{
  "parallel_block": false,
  "extras": ["capped logits"],
  "warmup_steps": 578,
  "decay_shape": "linear"
}
MLP neurons of a small language model. Each row is named by its layer, matrix (down: output weights) and neuron, and shows model dimensions 80-175. Each number is 128 + 24 x the weight over its row's rms, rounded and kept within 0 to 255.
After each neuron's rows, "fires before" lists the tokens most often just after its 100 highest values on Wikipedia text that the model never trained on. A number after a token or word is its count.

L6.down522 [166 106 140 150 115 137 126 173 142 137  90 195 104 117 133 141 163 137 135 123 145 170 125  90  94  89 175 105 123 113 116 127 138 121 132 121 121 112 163  83 155 139 138 141 136 159 129 121 134 132 142 180 105 129 177  81 100 126 186 153 129 113  76 128 138 126  98 111 138 156 168 108 131 168 139 145  98 122 128 145 168 109 128 108  81 145  99  94 123 134 115 126 162 167 124 105]
fires before: " " 35, " the" 6, "er" 5, "ir" 5, " c" 4, " a" 4

L9.down27 [135 147 124 138 146 146 144 127 180 138 166 158 166 133 120 149 144 119 156 112 109 168 119 132  92 156 127 125 128 159 103 108 132  99 175 140 114 120  92 170 100 127 111 123 140 127 123 104 117 121 102  98  91 125 149 135 148 145 128 155 150 121  99 107 148 149 150 125 109 159 121 122 121 139 159 113  77 138 118 156 104 119 101 129  99 107 175 135 127 141 125 157 105  88 123 144]
fires before: "s" 20, "7" 15, "8" 14, "ly" 10, "6" 6, "25" 4

L9.down343 [ 77 124 141 152 181 150  94  88 113 171 134  96 103 127 138 117 157 106 102 106 152 154 124 129 134 110 118 185 100 144 125  95 110 147 153 128 106  96 170 135 144  87 134 144 130 134 132 126 154 133  96 141  93 139 154  97 112 153 168 131 141 110 142 149 142 126 132 108  98 128 126 147 100 115 142 155 106 156 113  95 119 144 165 138 148 133 133  99  75 137 127 126 143 113 110 105]
fires before: "ly" 34, "s" 6, "ed" 6, "al" 6, "iz" 4

L9.down73 [137 151 155 114 127 160  91 116 126  91 123 133 166 173 127 111 147 114 135 112 140 116 109 154 173 158 184 126 160 165 121 116 120 101 138 158 101 130 148 145  80 129  75 171 155 127 117 133 121 134 158 156 109 137 115 114 132 148 133 106 154 132 114 128 199 132 153 102 104 107 130 154 113 150 171 109 143  95 112 139 145 117 117 160 136 160 135 167 127 113 133 120  89  80 138 113]
fires before: "7" 18, "6" 16, "iv" 8, "5" 8, "ec" 5, "8" 5

L7.down665 [117 151 159 145 142 123 111 132 127 119 148 117 115 113  94 154 130 114 103 132 145 141 109 103 134 120 145 122 106 135 118 116 119 126 130 171 101 104 122 103 148 164 134 123 162 144 107 124  88 148 164 155 122 115 118 133 100 154 122 148 110  98 115 103  94 132 157 140 161 152 107 138 103 151 140 148 111 133 187  99 108 155 115 134 185 137 124 119 164 109 118  87 114 143 107 156]
fires before: "ough" 11, "r" 11, "or" 9, "ree" 9, "inal" 6, "an" 4

L9.down687 [116 106  94 101 153 168 113 125 154 105 117 139 127 164 153 133  93 128 134 157 171 106  99 154 133 169 177 124 116 142 129 137 169 136 151 151 139 152 127 135  67 120 118 165 151 161 102 140 116 126 120 116 131 135 123 147 164 150 162 159 134 121 116 134 138 101 125 112 116 170  92 115 125 110 123  92 134 137 154 170 117 140 123 124  91 153 133 135 162 134  80 169  87 117 147 164]
fires before: "n" 36, " In" 11, "17" 8, "ir" 6, "18" 5

L4.down319 [ 98 153 105 146 138 167  85 140 147 121 103 110  91 108 163 175 103  76 150 147 122 149 159 153 146 167 179 107 160 166 146 155 115 142 166 127 102  96 160 119 151 118 135 135 118 107 136 149 132 159 145 129 133 134 127 113 134 131 121 153  94 151 101 138 151 119 175 130 169 134  58 157  74 158 107 151 131 110 124 163  95 118 130 135 116 158 142 114 111 156 128  96 112 121 147 125]
fires before: "s" 15, "ing" 14, "er" 12, "\n" 7, " (" 4, "in" 4

L7.down315 [127 127 182 126 153 165 100 123 138 128 119 110 110  95 114  84 112 130 142 117 153 130 103  94 125 182  97 122 157 137 147 112 144 119 122 123 150 107 115 182 136 135 136 134 117 152 134 136 113 137 182 162 123 187  97 115 101 125 120 132 117 142 109 116 142 137 104 136 123 136 100 133 149 114 172 104 121 116 101 123 113 131 159 147  87 128 141 139 106 116 142 141 132 135 135 168]
fires before: "ul" 31, "ot" 11, "t" 9, "in" 4, "." 4

L9.down416 [112 175 149 107 107 121 107 188 116 138 138 147 124 141 155 128 107 190 135 142 125  99 124 111 173 111 108 162 120 132  91 105 101 101 115 114 136 131 154 127 155 135 177 120 130  96 155 151  73 160  99 103 132  99 122 102 129 151 161 124 108 137 132 114 119 135 162 118 145 131 145 151 112 168 137 141 144 133 147  64  99 141 123 169 112 108 102  77 127 154 104 152 167 132 106 157]
fires before: "ing" 21, "ely" 15, "ure" 11, "ory" 10, "or" 9, "ive" 7

L9.down191 [ 77 119 107 138 102 104 102  58 141 162 143  94  86 150 120  86 145 132 156 141 136 167 108 135 109 172 128 173 119 127 130 100 173 100 120 136  93 128 119 144  93 155 134 125 114 149 117 138 138 172 111 135  95 137 117 112  93  73 138 120 122 153 111 193 120  94 136  99  98 119  99 147 103  98 137 158 119  98 120 120  92 155 161 122 132 115 143 129 123 135 103 126 115 146 118  96]
fires before: "el" 17, "y" 9, "ies" 9, "er" 8, "ial" 8, "ific" 6

L7.down338 [139 148 146 121 127 136 121 162 151  85 119 140 113 102 112 147 110 163 125 136 112 153 150 133 111  92 124 139 126 115 138 136 163 117 105 138  98 111 150 130 123 116 155 107 144 109 115  80 123 163 155 125  99 123 141 119  91 177 125 108 143 131 159 122 104  87 148  99 138 104 119 138 119 161 200  95 165 174 153 120 147 181 140 118 151 123 113 101 126 157 122 125 122 122  99 111]
fires before: "an" 14, "or" 14, "ed" 6, "t" 6, "ans" 5, "ing" 5

L6.down746 [152 129 126 144  82 166 101 184  94 126 116 170 108 114 100 137 168 137 114 152 135 161 120 102 105 131 131 110 138 134 158 111 101 162  99 145 113 146 133 130 180  83 157  96 149 142 153  85 119 163 158 165 116 137 104 118 144  94 130 144  94 126 144 142  99 152 121 169 169 118 127 136 109 169 165 113  89  99 108 109 123  93 106 144 103 140 126 136 124 138  61 118 158 154 129 133]
fires before: " " 44, " the" 13, "to" 6, " A" 5

L6.down351 [102 120 143 103 139 110 128 119 161 110  94 126 164 122 163 155 121 124 158 114 140 106 105 112 158 123  88 103 103 130 133  78 144 119 120 147 151 136  90 116 178 124 146 173 164 109 125 140 101 114 144  89 109  98 125 122 125 101 148  98 121 157 107 102 121  88 138 163  97  90 126  70 159 144 135 168 129 109 135 112 120 110 127 118  94 148 130  91 147 125  87 100  94 115 134 121]
fires before: " " 25, ":" 21, "20" 16, " A" 5, "ing" 4, "19" 4

L9.down393 [104  98 103 140 136 177 113 134 118 123 147 130 149 114 136  86 151 140 130 104 138 171  90 130 134 136 110 124 128 128 126 134 114 163  85 107 167 130 170 135 131 100 108 160  99 103 101 117 146 114 145  86 151 118 148 145 141 103 155 146 132 134 145  67 111 125 139 156  97 148 153 158  82 129 145 107 125 137  95 152 146 142 115 130 133 163  93 197 138  74  91 111 127 154 146 127]
fires before: "," 20, "." 15, "5" 8, "8" 7, "1" 7

L6.down232 [148 158 119 163 103 111 133  94 150 130 139 119 129 126 111 112 132 128 118 134 153 106 127  93 117 135 168  85 144 152 149  54 111 147 120 165 135  67  98 109 139 147 115 141  91 145 127 154  61 105 112 165 149 154 113  88 121 128  99 127 131 185 121 143 112 119 116 133  86 130 143  69 128 113 122 146 122  76 145 118 136 135  85 147 113 102 133 119  68 129 111 100 106 146 148 103]
fires before: "c" 26, "od" 14, "b" 4, "ign" 4, "pl" 4, "ity" 4

L9.down446 [ 48 146 138 149 142  94 112 108 135 162 126 115 158  97 125 114 134 121 134 127 123 144 113 112 151 151 119 102 140 110 155 141 138 114 105 137 108 115  96 139 136  95 125 138  90 168 152 120 144 139 137 134 152 129 172 130 123 100  90 127 202 125  95 152  63 174 135 139 129 118 127 120 134 132 135 141 129 109 119 121 110 144  96 124 177 111 149  99 122 133 134  80 145 131 112  96]
fires before: "0" 43, "1" 27, "2" 18, "3" 7, "4" 4

L9.down547 [118 143 128 122 130 155 108 138 183 114  86  93 101  75 114  93 147 148 126 178 138 103 133 103 123 118 114 124 121 136 119 138 172 156  97 109  89 116 156 184 123 101  97 135 135 128 180 147 137 127  97 144 127 108 122 121 109 143 153 121 126 124 145 150 105 136 158 111 137  95  91  91 142 118 146 131 130 144 118 138 153 103 164 102 102 136 166 109  81 127 114 112 119 109 116  75]
fires before: " of" 46, " for" 5, "s" 5, " and" 5, "ed" 4

L4.down574 [119 136 159 144 143 148 117 187 179 112 124 111 138 160 138 125 152  82 161 127 177 137 108 100 119 132 179  90 116 108 127 124 147 124 138 133 125 117 102 147 152 153 124 134 113 120 116 125 122 177 105 128 102 141 144 116  99 140 154 116 137 165 131 130 138 160 128 156 109 135 132 118 103 150 135 142  99 158  95 140  69 132 124 143 103 134  71 158  66 134 148 163 141 117 118 140]
fires before: "ce" 17, "c" 13, "l" 12, "n" 6, "s" 6, "ly" 4

L6.down424 [ 96 146 160 109 134 123 120 153 132 163 129 124 159  97 118 111 144 109 131 124 108 125 138 133 112  95 116  79 103 122 114 149 119 111 101 176 118 162 139 105 148 130 151 155 121 135 136 106 128 106 157 129 162 157  89 123 114 162  99 123 128  71 122 162 139 121  92 132 123  89  96 111  89 133 140 132 146 134 119 135 150 105 137 147 142 137 143 117 121 137 146 171 135 152 130 140]
fires before: " |" 26, " G" 7, " |\n" 7, " P" 6, " L" 6

L4.down17 [ 90 189 100  95 133  85 128  91 126 114 163 127 120 128 110 143 118 183 165 114 122 142 159 149 134  96 124 128 125 127 125 125 106 114 145 124 123 110 125 102 103 142 127 129 142 153 128 112 163 144 141  97 149 172 115 141  76 184 109 125 150 125  83 169 120 194 131 122 169 128  72 118 164 100 107 122 142  87 107 142 105 149  98 128 165 127 135 127 159 139 142 114 109 102 132 123]
fires before: "1" 15, "4" 14, "3" 11, "2" 10, "6" 10

L8.down178 [122 119 190 119 178 137 125 137 104 135 135  98 160 162 126 132 161 111 138 123  82 125 169  97 102 176 140 133 158 129 114 103 111 150 127 131 104 145 119 134  80 134 133 125 139 103  55 109 127 127 109 169 109 141 133 119 123 117 115 134  88  76 131 130 101 143 125 117 120 137 139 124 136 136 164 105 165  95  68 137 113 118 118 106 119 145 151 122 178 138 123 133 114 111 143 161]
fires before: "is" 23, "e" 11, "he" 9, "er" 9, "oun" 7

L4.down427 [126 164 123 159 132 151 129 111 112  96  49 129 157 159 109 113 109 135 123  83 104 141 131 155 114 117 136 136 147  76 120 145 126 119 151 109 127 122 167 169 149 159 139 132 167 124 121 150 121 110 108 150 133 142 136 141  77 140 147 102 128 134 126 157 130 119 121 121 155 147 110 144 100 135 122 153 163 125 136 140  84 103 129 120 150 148 151  99 122 117 110 145 172 137 123 115]
fires before: "=" 31, "P" 7, " a" 6, "S" 5, " an" 5

L9.down95 [121 141 121 120 121 121 154 129 121 150 121 134 111 155  84 108 155 155 114  89 175 138 121 113 149  94 122 123 152 123 129 120 151 126 161 127 108  93  73 123 128 125 150 129 107 130 119  90 127 136 149 118 149 113  84 112  98 105 150 138 126 111 180 127 125 123  97  92 156 105 140  82 158 114 165 152 118  72 136 174 150 134  75 151 108 153 158 141 153 125 121  94 133 105 105 145]
fires before: " |" 55

L9.down323 [136 127 125 139 144 137  69 112 119 132 144 136 165 147 126 115 123 126 138 135 125 121 100 116 143 152 140 122 126 136  78 136 120 145 145 177 147 154 145 141 101 125 108 179 103 172 128 166 143 137 121 193 158 136 159 121 115 135 154 113 137 148 147 137 122  96 112 130 114 157 103 102 173 167  94 153 149 166 107 169 134 123  97  78 151  61 135 140 109 123 123 137 136 169 158 139]
fires before: "n" 71, "15" 7, "16" 6

L4.down366 [105  89 141 134 123 134 145 134 113 131  95 126  76 164 164 155 113 118 158 160 115 127 151 145 119 108 151 140 138 114 137  94 172 113 126 123 105 133  92 118 121 112 122 128 107 133 118 167 117 149 171 126 148 135  93 102 115 155 129 145 134 134 115 139 140 124 141 117 128  99 112 134 123 135 161 129 136  94 131 158 123 121  99 106 110 122 104 121 167 123 119 150 118 120  82 135]
fires before: "," 17, " |" 14, "–" 11, "." 8, ")" 7, " |\n" 5

L6.down696 [117 130 105 129 139 176 117 158 134  98 103  96 114 131 139 126 118 117 167 136 120 103 142  75 114  92 118 139 123 140 135 169 150 138 118 152 164 145 121  94 176 118 104 132 173 130 138 130 126 137 172 162 146 123 139 122  93 124 137 119 142  65  99 129 135 174 159 118 152 142 151 148 124 135 129 121  89 122 150 156 127  97 161 134  76 107 155 116 149 122 112 129 148 107  86 115]
fires before: "ember" 24, "e" 23, "a" 6, "el" 6, " " 5

L8.down423 [150 130 123 143 107 125  95 157 153 130 176 170 111 114  86 138  92 116 135 109 146 145 127 135 135  75 124  90 122  92 194 150  98 162 145 151 162 128 132 117 159 169 128 127 152 111 136 122 107 146 170 101 154 146  88 125 115 106 128 175 140  99 156 121 111 155  97 139 121 107 116  82 151 104 180 125 133 134 150 132 116 115 138 124 113 102 122 131 145 133 135 139 125 100 121 100]
fires before: " in" 29, " to" 15, " as" 9, " on" 5, " with" 5

L8.down365 [143 148 122 113 116 110  64 128 139 103 100 152 154 143 122  96  88 108 123 129 146 114 121 126 114 112 163 114 158  96 114 101 116 123 162 130 149 113 151 118 128 126 145 147 148 132  65 154 118 146 187 145 113 154  94 147 131 116 173 137 132 141  97 157 106  92 161 145 139 105 164 139 126 151 137 129 140 105 120 145 122 110 135 124 122 113 102 160 121 142  99 104 107 136 107 161]
fires before: "am" 12, " |" 12, "ed" 9, "or" 9, "é" 4, "|" 4

L6.down724 [142 104 131 145 145 153  77 126 164  90  81 116 113 144 121 169 169 171 130 136 133  78 123 160 140 162 129 112 174 149 113  94 100 114 168 109 141 105 154 140 126 112 123 147 103 108 126 125 127 191  96 125 145 127 147 127 149 187 156 116 121 118 158 145 102 114 131  99 132  88 132 168 103 169 154 100 116 115  63 135 105  74 150 157 129 100 148 127 119 124 155 151 150 121 158 143]
fires before: "ed" 14, "anc" 12, "s" 11, "ance" 7, "ing" 7, "C" 6

L8.down432 [139 134 126 144 130 122 136 152 165 164 116 111 126 105 135 132 113 122 157 115 102 158 116 142 134  68 146  92 143 112 112 141 104 150 138 126 125 128 138 166 159 174 134 118 149 146 153 141  77  99 167 143 138 178 101 169 123  94 150 137 168 141 144 140 116 167 131  98  82 113 128 143 158 157 144 101 108  70 135 102 136 120 103 142 139 131 144 118 154 118 163 146 134 122  77  50]
fires before: " to" 22, "ia" 11, "ated" 10, " for" 5, " in" 5, "ed" 5

L4.down450 [122 187 115 151 154 149 136 153 134 144 150 135  98 121 107 139 120 190 150 138 150 115 133 158 130 116 121 160 128 132 103 116 131 123 107 107 136  88 140 121 127  89 132 103 111 120 132 129  97 122 153 107 146 132 176 122 125 114 127 162  97 127 181 139  69 106 100 130 127 115 110 116 120  84 115 146 149 150  98 117 147 128 114 107 125  91  70 173 113  81 105 165 112 109 149  91]
fires before: "ent" 18, "y" 10, "en" 9, "id" 7, "ol" 5, "g" 4

L4.down573 [156 168 123  96 131 120 141  66 117  80 155 130 162 144 100 155  99 135 141 119 147 101 165 115 125 145 165 116 151 121 107 164  94 119 168 117 109  81 143 117 124  93 133 145 156 131 159  94 136 151 116 145 114 125 122 164 123 111 116 140 129 180 109 141 143 130 128 116 118 154 104  96 116 118 147 148 167 154 128 157 168 143 153 149 147 136 135 154  99 110 155 159 135 129 152 119]
fires before: "ame" 26, "ition" 11, "a" 9, "ome" 8, "om" 5, "er" 4

L6.down61 [180 142 137 122 112  96 100 138 148 185 103 183 124 109 101 182 180 192 135 134 133 152 145 109 144 135 105 155 117 144 147  99 118 124 139 158  92 138 141 101 165 116  89 122 128 110 182 107 147 166 105 116 125 128 124 142 144 109 160 104 104 107 141 113 106 145  70 150 135  86 109 119 120 172 161 137 109 111 138  94 117  85 144 150 121 146 114 128 103 140 128 129 155 130  93 108]
fires before: " " 23, "," 17, "\n" 15, "ot" 4, "00" 4

L9.down388 [109 129 159 128 136 145 129 133 143 127 120 137  98 113 156 140 104 106 129 110 114 141 150 123 130 110 147 122 146 122 178 127 117 171  89 135 138  86 131 121  79 173 134 111 113  74  98 123 161 125 151 120 119 119 119 155 115 127 149 135 113  97 175 145 121 126 164 103 123 145 109 107 153 108 142 125  91 145 145 202 158 108 114 124 147 103 137 136 125 103  88 109 135 158  94 150]
fires before: ":" 51, ")" 7, " |" 4

L4.down150 [150 113 144 176 165 133 113 146 131 158  96 139 172 163 157 114 138 130 135 104 147 129 136  88 157 167 115  91 118 130 164 145 121 170 116 124 112 157 166 181 155 140 126 144 158 136 126 115 133 164 119 109  92 125 102 127 139  88 161 114  95 103 109  88 152 115 131 147 130  95 127 121 140 128 158 108 120  96 115  84 145 133 157 103  82 175 154 147 144 120  85 152 114 134  89 143]
fires before: "9" 18, "8" 15, " |" 14, "5" 8, "7" 8, "6" 6

L7.down21 [ 93 132 107 103  86 136  69 125 181 120 128 114 155 106 122  95 126 128 156 118 102 145 142 135 137 155 107 143 136 144 116  97 106 102 141 129 142  90 158 105 113  98 166 150 158 119 119 125 117 177 144 119 130 102 161 151 126 117 134 122 128  89 137 118  86 141 122 102 105 106 150 132 111 136 148  96 112 118 133  76 159 132 103 137 131 109 108 115 102 161 129 105 179 159  78 123]
fires before: "ed" 22, "or" 19, "ut" 8, "es" 5, "ge" 5, "is" 5

L9.down151 [131 146 139 148 128 129  60 123 120 116 121 120  99 113 141 139 117 144  93 129 114 141 137 121 154 118 164 113 117 128 104 101 120 154 121 119 144 172 149  84 143 152 116  74 127 156 130 192 118  94  93 124 170 124 128 171 153 145 156 133 132 157 148 133 131 120 117 165  87 176 134  69 121  99  74 122 126 102 126 140 164 136  99 124 138  89 145 120 140 152 133 102 119 184 149 149]
fires before: "c" 52, "C" 17, "ch" 7

L9.down668 [109 149 122 156 138 188 128 103 150 127 152 132 147  97 103 108 167 139 132 151 132 111 134  98 110 132 117 121 102 123  88 126  72 144 114 164 117 110 121 116 112 122 141 118 110 153  96 150  91 130 121 123 115 125 144 149 160 120 144 158 170 130 104 117  87 125 116 146 151 155 131 119 142  72 121 123 114 174 129 162 103 104 163 127  95 146 116 158 123 100 104 151 145 126 138  96]
fires before: "2" 29, "3" 24, "4" 19, "5" 5, "1" 4

L9.down221 [ 90  86  91 122 136 114 154 123 101 113 143  93  84 133 129 136 101 125 160 111  99 112 165 149 106 139 150 179  86 118 115 119 138 166 144 144 130 123 110 122 133 122  97 127  91 126 132 150 142 111 148 140  88 139 118 146  84 182 132 107 139 124 113  87 115 126 112 100 120 129 173 113  86 104 147 106 146  77 137 166 105  79 120 126 199 148 137 117 166 135 162 119 146 101 124 119]
fires before: " The" 40, " A" 10, " In" 6, " It" 6

L4.down124 [112  97 110 108 156 170 163 151 120 119  98 132 150 103 116  87 127 135  95 151 173 111 139  88 119 141 117 109 118 137 170 111 113 123 111 174 138 168 141 137 101 109  74 123 103 168 153  94 142 132 123 118 164 129 130 159 168 123 143 138 144  88 134 128 172 110 156 143 134 125 120 141 163 152 126 111 131  96 144  94 185 144 139 119 149 135 135 142  88 144 122 139 139  96  60 119]
fires before: "en" 15, "s" 14, "t" 11, "l" 6, "u" 5, " S" 4

L7.down63 [ 98 141 118 170 109 110 136 156 166 144 153 167  77  48 110  93 128 108 150 136 149 180 182 101 165 111 115  77 157 134  92 157 128 142 119 123 133 163 129 118 117 107 140 143  92 146 148 131 140 106 104 164 103 118 121 145 100 148 171 161 125 121 106 149 115 153 102 137 170 128 150 104 139 140  64 162 149 141 104 151 171 123 115 170 122  99 117 142 147 121 123 133 123 137 109  83]
fires before: "a" 23, "at" 7, "as" 7, "ation" 5, "pr" 4, "y" 4

L9.down599 [101 121 117 103 130 141 111 125 141 110 155 165 138 170  79 148 149 165 161 108 150 109  93 168 138 162 148 141 132 110  96 157 158 154 136 169 149 119 163 124  87 121 116 143 151 158 130 121 128 126 137 140 103  96 167  88 139 134 147 120 145 131 140 163 115 110 102 121 123 111 123 134 119 111 124 170 139 106 152 142 126 165 126 112 108 160 115 146 128 136  90 169 100 105 104  92]
fires before: "i" 22, "ent" 13, "ies" 12, "y" 12, "ents" 8, "io" 6

L8.down363 [111 108 137 151 102 116 105 127 100 152 152 149 139 123 131 124  75 144 129 100 135 174 128  83 165  93  60 124 132 108  88 127 126 121 102 115 155 160 103 117 154 112 111 139 117 169  86 107 115 123 147 169 159 126 111 117  91  89 148 153 124 122 150 101 118 131 105 132 150 153 104 117 132 139 120 106 145  90  73 131 119 114 145 125 103 141 132 159 147  90 107 154  83 161 137 142]
fires before: "," 62, " |" 21

L9.down623 [167 120 135 120 100 114 134 166 132 196 116 133 109 114 125 133 172 166 105 126 134 143 138  61 120 148  94 163  99 134 149  59 183 142  75 107  97 118 116 130 166 157 118 121 122 167 150 100 126 156 138 127 176 150 125 121 108 100 121 163 163 115 141 147 120 146 130 121 127 125 132  95 104 101 119 149 144 129 141 124 181 114 144 145 111 136 133 149  90 118 137 127 138 123 189 149]
fires before: "du" 15, "j" 14, "s" 11, "c" 10, "b" 9, "gr" 8

L9.down545 [118 140 126 136 161 126 151 149 154  99 158 114 133 134 124 102 125  84 139 134 111 107 160 135 132 119  97 101 116  81 122 125 134 132 146 148 112 171 165 129 131 128 134 128  85 116 122 113 101 152 157 142 108 141 107 124 105 144 129  62 154 111 119 103 173 130 102  93 153  78 113 144 122 136 156  97 166 158 131 121 103 104 112 130  93 184 159 182  88 167  94 126  75 128 118 113]
fires before: ":" 22, " |" 13, " |\n" 7, "g" 6, " in" 6, "ac" 5

L8.down325 [111 136 137 101 159 111 118 153 138 127 175  70 104 131 117 158 120 140 138 144 127 104 157 130  76 151 163 140  86 142 116 113 111 132 109 111 125 187 108  95 118 134 157 119 120 137  83 143 145 107 175 137 123 113 114 168 119 139 143 139 143 128  77 116 116 126 106  92 100 179  89 123 107  95 145 134 100 109 114 154 118 101 140 114 118 117 119 109 153 130 170 101 102 136 149 137]
fires before: " He" 26, " In" 13, "\n\n" 12, " The" 9, " A" 9, " H" 7

L8.down676 [127 156 164 131 125 157 165 123 159 165 152 123 132 124 148 115 137 177 125 110 117 139 150 105 130 115 137 120 125  95 152 131 136 162 124 134 107 196 111 117 126 123 156 166 110 157 100 117 109 111  79 146 136 131  93 166 155 135 143 140 143 106 149 136 158 115 129  80 164 126  74 155 120 151 118 105 114 166 170 131 178 121 135 153 150 142 123 136 150 141 154 144  98 121 148 150]
fires before: "ation" 24, "l" 17, "ated" 13, "en" 7, "at" 5

L6.down437 [117 148 114  83 167 119 147 168  98 115  96 120 153 109 141 127 148 136 138 147 137  96 147 132 120 105  93  66 150 111 117 148 155 153 134 157 114 106 112 124 148 145 146 146 132  87 131 107 114 151 135 174  82 126 149 108 133 121 125 149 112 132 144  93 163 174 126 124 125 172 129 123  98 131 142 132 120 118 158 147 155  87 106 138 102 178 123 112 105  85 121 124 167 163 142 103]
fires before: "en" 37, "et" 8, "est" 6

L9.down438 [121 125 178 167 127 144  95 117  67 114 127 124  94 122 120 138 176 108 145 137 124  88 142 128 156 121 143  98 143 126  85 152 155 116 132 176 132 147 189 100 117 108 127 159 143 119 128 127 169 172 107 110 111 134 137 103 129 164 119 119 102 136 118 143 103 107 136 145 133 176 138 141 150 119 147 104 173 161 133 157 160 122 110 126 136 126 107  91 145 158  98 152 139 153 154 116]
fires before: "ing" 42, "11" 6, "ong" 5, "15" 5, "10" 4, "16" 4

L9.down270 [111 133 104 122 149 157 104 102 120 136 135 156 108 158 145 110 109 135 114 105 149 116 139 141 110 157 129 122  94 154 138 133 145 134 132 152 147 135 165 155 117  91 136 147 121 130 159 155 131 100 128 122 110 119 123  88  61 100  98 134 132 121 124 154 116 132 157 101  98 112 141 118 135 167 119 142 145 107  56 165 118 133 143 123 153 110 139 147 124 138 161 135 128 119  79 192]
fires before: "n" 21, "ue" 13, "ly" 12, "r" 7, "iv" 7, "ter" 6

L6.down748 [129  91 118 176 105 119 114 168 121 145 140 137  89 135  97 156 182 158 144 145 135 125 117  99 139 146 108 113 140 169 132 108 160 135 135 123 110 142 144 116  97 128 141 124 121 130 119 160 106 156 124 130 105 130  97 118  98 112 160 129 118 105 123 110 115 132  84 194 114  80 100 171 151 154 208 165 135 153 119 100  99 111 118 115 113 141 127 162 135 176 108 157 130 140  99 125]
fires before: " " 48, " |" 4, ":" 4

L9.down46 [124 147 134 153 140 119 124 150 125 160 131 119 133 103 109 159 139 160 144 147 153 140 127  96 126 144 167 124 110 115 116 110 108 143 158 185 143 155  94 175 131 156 142 149 153 155 121 148 162 137  85 135 141 104 151  99 136 152 175 123  80 130 124 123 154 149 144 144 107 194 118  96 123 147 121 145 113 136 115 157 154 203  99 121 156 155  93 117 120 134 111 117 169 164 107 150]
fires before: "h" 91

L7.down491 [105 131 126 113 160  87 103 153 139 132 160 109 110 105 149 133 128 122 135 170  83 124  88 124 111 115 126 121 136 102  98 128 178 114  89 145 130 160 125 167 153 123 149 132 116 130 119 110 134 160 106 128 109 148 124 138 113 136 158 149 106 107 156 141 112 118 148  90 115  75 133 114 144  87 182 102 176 163 112 160 133 115 133 126 118 117 139 125 118 152 159 117 138 120 176 145]
fires before: "en" 18, "er" 13, "ed" 12, "em" 6, "ing" 6, "," 4

L9.down523 [134 138 161 114 141 147 115 136 173 123 111 119 145 118 124 172 109 115 122 119 147 150 111 109 121 117 149 101 118 146  98 115 100 151 120 180 150 102 104 136 149 149 114 121 178 100 138 158  78 158 131 127 101 114 149 139 121 143 143 121 131 134 135 123 140 165 128 121 121  98  75 117 103 139 136 137 148 149 116 138 104 204 163 124  95 133 107 145  75 127  87 127 150 155 179 130]
fires before: "20" 18, "\n" 14, ":" 14, "res" 6

L9.down479 [157 166 132 123 109 142  83  78 127 148  91 141 142 149 106 159 106 110 144 129 136 128 133 115 171 152 159 133 143 122 126 106 133 127 135 168 120 105 116  93  75 136 126  84 128 132 148 155 149 114 110 140 136 154 131 174 142 112 185 142 141 126 135 143 148 101 128  93 127 141  92  99 152 116  95 113 144 111 121 116  88 134  69  97 100 173  99  95 142 130  68 134 169 136  97 121]
fires before: "ist" 14, "est" 11, "4" 9, "C" 8, "é" 5, "ec" 5

L9.down153 [139 115 159 109 164 119 122 170 122  76 143 132 144 130 131  92 151 113 133 141 139 136 135 173 145 117 115  96 120 120 122  67 143  76  97 178 141 127 179 105 153 107 134 105 149 139 103 138 147 145 154 120 148 145 114 149 126 140 101 124 158  81 126 138  71 122 169 142 129 106 171 141 162 108 136 159 147  76  94 147 154 135 136  94 144 123 142 127 158  94 129 137 117 135 161 147]
fires before: "|" 32, " |\n" 26, " |" 18, "|---|---|---|---" 4, "ts" 4

L7.down55 [160 142 185 147 136 181 124 148 109 118 146 105 168 133 103 122 123 138 126 140 122 116 113 111 145 125  80  95 138 134 113 159 127 128 109 143 104 103 122 126  99  94 125 132 121  98 140 121 138 108 123 166 119 107 131 119  99 188 123 112  93 108 121 158 162 142 141 127 126 163 174 108 149 141 122 135 141 114 147 100 143 100 119 142 118 135 126 110 161 133 135 111 121 116 133 130]
fires before: "e" 24, "is" 21, "ough" 13, "ile" 5, "A" 4

L7.down766 [ 73 113  96 145 138 152 145 176 108  95 149 134 100 100 127 102 144 119 136 114 146 133 150 121 133 131 141 125 102 122 133 133 123 156 161  99 166 181 116  93 128  70 101  95  95 119 121 114 139 130 147 134 102 124 112  98 102 163  96 152 137 105  78 156 118  87 159 134  82  93 125 129 150 122 162 156 115  86 139 120 103  99 132 133 135 146 128  88 112 162 126 134 127 107 141 160]
fires before: " The" 27, "\"" 9, " In" 8, " H" 6, " He" 6, " S" 5

L7.down102 [129 140  93 137  79 139 143  88 144  81 176 118 142 167 139 120  90 142 156 136 123 178 121 132  90 163 116 154 128  83 130 114 148 113 121 125 144 104 168 104 129 160 148 124 151 130  91 129 138 143 112 112 116 140 118 118 114 105 123 128 104 153  92 129  93 138  98 140 124 144 113 135 119  85 155 130 112 134 107 155 131 137 137 148 155 113 181 168 176 162 102 170 137  99 144 125]
fires before: "i" 28, "el" 11, "at" 5, "a" 4, "y" 4, "es" 4